python train.py --n_layer=14 --d_model=256 --n_head=4 --n_kv_head=1 --head_dim=64 --d_mlp=1024 --vocab_size=2048 --activation="gelu" --norm="layernorm" --norm_place="pre" --norm_eps=1e-05 --positions="rope" --rope_base=10000.0 --rope_fraction=1.0 --qk_norm=true --attn_scale=0.135 --bias="none" --tie_embeddings=true --parallel_block=true --init="orth" --init_std_qkv=0.0205 --init_std_o=0.0 --init_std_up=0.0205 --init_std_down=0.0 --optimizer="muon_variant" --lr=0.00335 --lr_mult_o=1.5 --beta1=0.95 --lr_head=0.00726 --warmup_steps=142 --schedule="wsd" --decay_fraction=0.303 --decay_shape="linear" --final_lr_fraction=0.0 --batch_tokens=65536 --seq_len=768 --doc_mask=true --train_tokens=479800000 --steps=7322 --dataset="wikipedia_en"
MLP neurons of a small language model. Each row is named by its layer, matrix (up: input weights) and neuron, and shows model dimensions 96-223. Each number is 128 + 24 x the weight over its row's rms, rounded and kept within 0 to 255. Numbers have three digits each.
After each neuron's rows, "fires on" lists the tokens most often at its 100 highest values on Wikipedia text that the model never trained on; "fires in" lists the words (lower case) most often at its 100 highest values on Wikipedia text that the model never trained on. A number after a token or word is its count.

L4.up363:130153130107140155157089126163127137133121141124135110121124069097134162117102109123131113108138120094099145119103110131103147130174137089134154115142096149073137108128122149121105065126131090107148146139173159125126116176116110109076136125111111119153133119167144113106176126119127154095151155122158119106095181132133115135144132120114159088100137125123125153111115122095091108119074
fires on: " of" 41, "ther" 7, "ed" 6, " age" 5, "er" 4, "ens" 4
fires in: "of" 41, "age" 5, "brother" 4

L4.up667:144079120092144135144121128143103152114146141132163090124131163132079143125165104146100139108138146143082140114148128097154105148101122125108138118122122098151096138167147124146118113129104125091156153112105130119095129142141127083110145086134136105140115129116151129168098177127089150109109080149147109160097084132148184094097142114109107141156140131113147103073122083138119132082162
fires on: " during" 32, " after" 13, "ran" 9, "uring" 8, "un" 7, " at" 5
fires in: "during" 40, "after" 15, "at" 5, "of" 4

L8.up95:123132121122164091116130135122131109150122108108096167056152133118150130125131105109081180170138103095143126100098133130131145142106151124127165125116165132122118160133132141139172125124090100134173098122107145162113163080139122160119141128079074087135145083148142139128105115126140163138138133194149151109129149163125111091121113126163175143155145124104122106112164079118137115088129
fires on: " for" 81, " For" 8, "or" 7
fires in: "for" 81

L8.up815:130059149069167117144135136153147155146110154122124135146099145142095145113105106126079095132121165142134156093139140133122129183055140099118125118145135143097131142135144130171150085131113141126130144108137097187103099102132137134112120117127086162129122131162106129104190122138110151099129122114113107133138122142124132129143149112096113096093093112095101117145143140168118051108108
fires on: " and" 18, " of" 17, " into" 11, " in" 10, " a" 9, " under" 8
fires in: "and" 18, "of" 16, "into" 11, "in" 9, "a" 9, "under" 7

L8.up245:139139137134120110127144162119102125120165122122145121136153145168136126092139115162089117098095132212143164145087108134115118088137188153155121127117137136120090154121131096154118176102126139122110148130152094132127154126125141095148142104151121163158080116109149159158121121131166168100120095135147123098149148080125121125126159155102125139126140161115084098138119124115135163127098
fires on: " which" 49, " who" 31, " that" 14
fires in: "which" 51, "who" 31, "that" 14

L7.up848:099164157139156109163141146152135148166111122128152133144132121113107146080106072139114123111174147129115100124075106147148105123099124104127160091131086157155131152089136112132157125127159085144112086110153111106155106116129157143120121078119126163106136180111122144113106153135100107107111150133168143115146102112146092126160165154117113074157104189117125159141106113119122139085107
fires on: " of" 53, "g" 5, "ast" 4, " were" 4
fires in: "of" 53, "least" 4, "were" 4

L5.up698:125113135170187143091143119079124118113169154120164125152130094123122121120180149129132172094140153119127108103126134148158141114124144134140104141111155118120103148154139149153112091114088121118124104122147112093098098146109108137137155147122136135076139118115184095075167125112138090126121109149112111074104165134109147082125164125131152144128115087124126136150113127109113123130117
fires on: " that" 20, "at" 19, " each" 11, "her" 8, "very" 6
fires in: "that" 25, "what" 14, "each" 13, "either" 7, "if" 5, "every" 4

L5.up432:116145137077143165131103090100136080067110144122065127158136171157147108103113136143160120164115124102127110130108123126093120117165119114114138120083103100097125144130102118122098110112091153125109126130130132170096113122144142169174062100137125091165126073108113165150161140138104131089157111126158080110145104081157109154132147082107113141145113122127126127117115108111132108130117
fires on: " After" 16, "hen" 10, " As" 8, "ile" 7, "fter" 7, " For" 5
fires in: "after" 23, "as" 11, "when" 10, "for" 8, "while" 7

L6.up618:122155102143114162140165114109113113139137123151158165095141129140115173134145111115133111108124128111120148121067136104104145066147137088101123060135109139133124127137154085143144120139112115117107141111075104172147127116119119154161143081109140169086130113099142180151151132081119075123150136116153137109152118100127089156138108121131117118093153102137121148089159098115153141165154
fires on: " of" 57, "erson" 7, "illion" 5
fires in: "of" 57, "person" 6, "billion" 5

L6.up22:112125068138160144147110124098175099155133060099098140104111129131126117114105110111090111181089088136146123115100116126147100126097125145137145157128126123096108108102121129153142140088097093115156160152117099141115108135125097123092116143134142150132113127088131149109089129134150122134141108136123094128145127134176135129121165086132160101101119110108153121098152139134112115146139
fires on: " his" 32, " to" 17, " of" 10, " her" 8, " their" 5, " the" 5
fires in: "his" 32, "to" 17, "of" 10, "her" 8, "their" 5, "the" 5

L11.up901:105096124105154129135118156138143111115126092134104086142101109142081126154109102147117127129091140143131150153139155156118114111125140125141131106087125188099086128133097182136152121141159156104111114122113175139142133117092143102128173163129147159158120127118134149165109110152085187158118117107112153092098098103097115105140190137138131146133147127122163103155086107139159096099122
fires on: " it" 32, " he" 8, " she" 8, " It" 5, "is" 4, " this" 4
fires in: "it" 38, "he" 9, "this" 9, "she" 7

L8.up897:139113184117118150158096114116134113158112115095144110095120133153126130108132154132141140147113130100146180116131106137143125143138135120148113081139170119091161065088151124138158131188094106133146099120159122137157159167109121160117136126074146120114171147101156115131111127105112108160090122097133122126140086086083100136137065145099094107094131124143136146104157140175160147115105
fires on: " is" 42, " of" 11, " most" 8, " can" 6, " Best" 4, " are" 4
fires in: "is" 42, "most" 9, "of" 9, "can" 6, "best" 4, "are" 4

L6.up645:118121104136111088129161118095150145115154167112171158136133156155084132144126129104150123141100179092131124100132127135131120115163155153119106096122102152153124132106169104190108087142147119168114130139099117129135152102142118120096133142144128121106127101167130136168117134113105158128127126145163128126129085119155172185095120113090133147146135149116097135120126126142132095144117
fires on: " c" 30, " in" 11, " a" 11, " first" 6, " an" 4, " re" 4
fires in: "check" 19, "in" 10, "c" 9, "a" 8, "first" 6

L7.up3:146146142130148103175100147133144107122146154134147052132094115149134153188115111096095109158111159130095121106157087140160168177136085140088154136157119104125134115160124101061122082130146125100082162141124156109100133143129127106107109072074139136174143146148121100122139127140115128078121150119132147119165146167157070176164119141133158141129170120149123120134136115135145110146173
fires on: " part" 23, " the" 14, " his" 9, "'s" 7, " her" 7
fires in: "the" 14, "part" 10, "his" 9, "s" 8, "her" 7, "party" 6

L4.up969:125105124151147139111100152139164128154102131116092125138103126127135146108122151092103135128099090117157187151102114094130139102146138144110141114139106120137090133145132142065126162144137093093194116138103176163084121105144129113141114113135079130181100137102093119161121098103113134157168112124139137131112149123097089121091126060122122123107161119148169115120130064142143134104136
fires on: " for" 32, "our" 13, " four" 10, "or" 9, "av" 6
fires in: "for" 36, "four" 17, "fourth" 4

L4.up874:135114134142139144148100179106098114143146136089112119168119130135102200149098094130106084090128115137094110139145145108135130115146128124127165130146154108111088131104120107091140152106098133149106155104133116093128117141111116133120124115103077139109134083097101143122122108160107121155173112114123150140164136087138090109117133110122136121141191131079151113130167103166114120135146
fires on: " to" 25, " after" 10, " of" 9, "ite" 8, " After" 7, "ts" 5
fires in: "to" 25, "after" 17, "of" 9, "despite" 8, "results" 5, "volume" 4

L8.up665:111156132111114144129068164100111106125097101111145090130149136130098091115152112146161078124114108152132127103150125154108151162136131121157138131109157123130135121129150143118135106102087055124129134128139190120073134161127102142114128137119153146121130114151157129119118142144086138127146181127133143146117111103128113128141142113110118162094103168118161124105180083115121116069124
fires on: " of" 31, "ed" 8, " named" 6, "id" 6, "ab" 6, "al" 5
fires in: "of" 30, "reported" 7, "named" 6, "probably" 6, "called" 4

L8.up90:170122127140137125159121149116099149133110083119083124125074169176129156106101101161102115125144135131127105131126109135124153120141111119091030151141134143118128137148120129149143102165109122127107168128153155119093091105148126121108135175101129157167144124133181161130122129179161102103128110101090099092120128149114080158170087134121126092153085128120114140102096125118147134109164
fires on: " of" 46, " his" 13, "'s" 10, "ol" 9, " His" 5
fires in: "of" 45, "his" 18, "s" 10, "catholic" 7

L7.up41:103139128139148120131122097113191130106112101110127121104152174113075155166161130112126133134142162153164152128127155124161173082153149106138182169136104126127113124144151155091130107136123104158155140141139129098116131142106158119139119123117156123105182105112185113110125133134127153132108112102127125095065131159150133078100150117130134105137129158139140108098175134123117114134145
fires on: " of" 53, "ang" 7, " about" 5
fires in: "of" 52, "about" 5, "described" 4, "to" 4

L7.up151:088157125146130115127132103125103162141125104118077140073133159095098156157127117191106125125150147132133147072091131134078127090102124093099156153139104148111128174125140092150143124105107130148131114136096113134103128099146142092133118117140120116133109134127094184136143142161143164098136143100134129129126128125132125121134109162135182154127094105156086144109126097097160118127141
fires on: " to" 51, " in" 30, " on" 9, " of" 4
fires in: "to" 46, "in" 27, "on" 7, "of" 4

L4.up436:131106167171111151121125131167142114117108091113129072129132054088181104141150135094104131097123165090125109130102121123074094148126106101096096117143144110124134149130132116132191093148107170107123106146191118119105118142124118161134135133120097155137134124121184136108141097120182135094127137137118094127123125107156124141117103109145143139113140116118125129113122101178146097162150
fires on: " that" 17, "s" 15, "is" 14, " This" 14, " this" 7, "p" 7
fires in: "this" 34, "that" 22, "hp" 4, "1980s" 4

L10.up231:122117167150123114138161132161160145104159122114083112149146126113122070108121151140114160147103143117137126144122160148119067093106122134142137090097090144138153121131118121135146174136107130118147111151102152151142119122134119145145151145143106152095134116104052118128100148154138183114144127129131084134090141119115117128107180201108148129130161078083140142125124125139120158155163
fires on: " he" 44, " He" 23, " it" 19, " It" 5, " she" 4
fires in: "he" 66, "it" 24, "she" 4

L4.up83:114108098121138116159142115110141111118115114101056069146143157160125158120151154101136114132135108162107114138133139118110153072174137132073139131158149117121108131128163129159141106130115170134135153121115123070110094124099109124159105159107159081100143124117142126107143175157083120168119129123112138134158115144139145137113136112073142143106145114128096122151093114122150110140142
fires on: "ough" 24, " After" 18, "ire" 12, "o" 8, "ite" 7, "ess" 4
fires in: "after" 20, "although" 8, "requirements" 8, "though" 7, "despite" 7, "thought" 5

L8.up304:107126142162191180127133176125135110137107130133099111119106138151109140123132120118125166139120087147121133125075154132129111104098124098134074103121110146119076126114153111164119065132155101125114128131116124120145109130112111091170107150115146173114155091112091144135169094120135116155132127135128162176110177134133118126094086094101147137093120145155113143136126130105135160128127
fires on: " to" 29, " bel" 14, " can" 9, " sl" 7, " into" 5, "ile" 4
fires in: "to" 28, "can" 9, "into" 5, "believed" 4, "while" 4

L8.up191:118107141120175145126168158104106152134176131140092128144081118145161110127113163104135101124109144140171134155143094099122134143122132115163145120111130137102095171113121151142139152176109129081131113101148151084128106123114158129084125147168111125097110146139133127115078121146164173120165102142148137123106134130114114158131143152084098153127130124109115091128105163143088158157134
fires on: " which" 47, " also" 19, "ly" 6, " that" 5
fires in: "which" 48, "also" 19, "that" 5

L6.up218:114078137122146131179163124138112175128112138137123137128117150120162106134124107170133150099139120122109121135124115120104101103163139118127125120172157122083130161159171154115143159155122110086139113172157127130159124107104121140136139179149126124128067127105165123145132115110150142139179099134176103091087130087133104153078147165086119082129155144139130107083145189151184092062133
fires on: " they" 19, " They" 15, " This" 12, "is" 7, " there" 6
fires in: "they" 34, "this" 20, "there" 7

L6.up998:184113145130128076145117113095160140118083136107128125111135111080123111142174101104131106137111161117141136161126113114104111123119086143117131140139112128147152081105138174126167140106153137118165142128126130137131141105120162120126153100107131115133118121157070146144130160129079168147108154110118142101097162115081129121126076166150120107153127096152122145105142126154158093096115
fires on: " is" 25, "ur" 13, " remain" 10, "ed" 9, "s" 8, " was" 8
fires in: "is" 25, "remained" 9, "was" 8, "remains" 4, "becoming" 4

L8.up740:179148163126150147107146125139122152098141115087104130131103163141139155090132108119101147092140109110093067125125130170095119133140073121056118132141128115123105137153131123130133105141094112086083136117135095164118105088160144113151132092084119145113130121163134157143121131108150118105127126185115101112115125107162133132127139125113139124130154093119132132147144145150143085126172
fires on: " for" 21, " After" 18, " after" 12, "fter" 11, " to" 8, " during" 7
fires in: "after" 40, "for" 21, "to" 8, "during" 7, "upon" 5

L10.up554:124122151108100124160154132130134137114112093077083158090113113166136132108106139142155115159137103132166164155087141147086115127173115120118094132160129149172101123138134102175122130139131107128090124113144143152089090141154113114136160155163116171111160132126138148120131111120131130113089123136105154110137144113130128104154189118122152101144123151130164130154108119106050156115158
fires on: " to" 53, " that" 21, " which" 13, "o" 5
fires in: "to" 54, "that" 21, "which" 15

L8.up849:095102136169120091142103184150185155113111143127105101136122139161124158092119080153116106152097120157145164140087131139089129144121128115076148131064159075136126131139091133172140151110133143130129121135127159110133148150117104177152111135155099156178145102122109081144140131113113140153149067102129090146128116123121179104136121109128142154090132099091155105129165150122092130137091
fires on: " that" 26, "F" 9, "y" 8, "v" 7, "sh" 6, "ish" 5
fires in: "that" 26, "sadf" 8, "welsh" 6, "spanish" 4, "cancelled" 4, "chevrolet" 4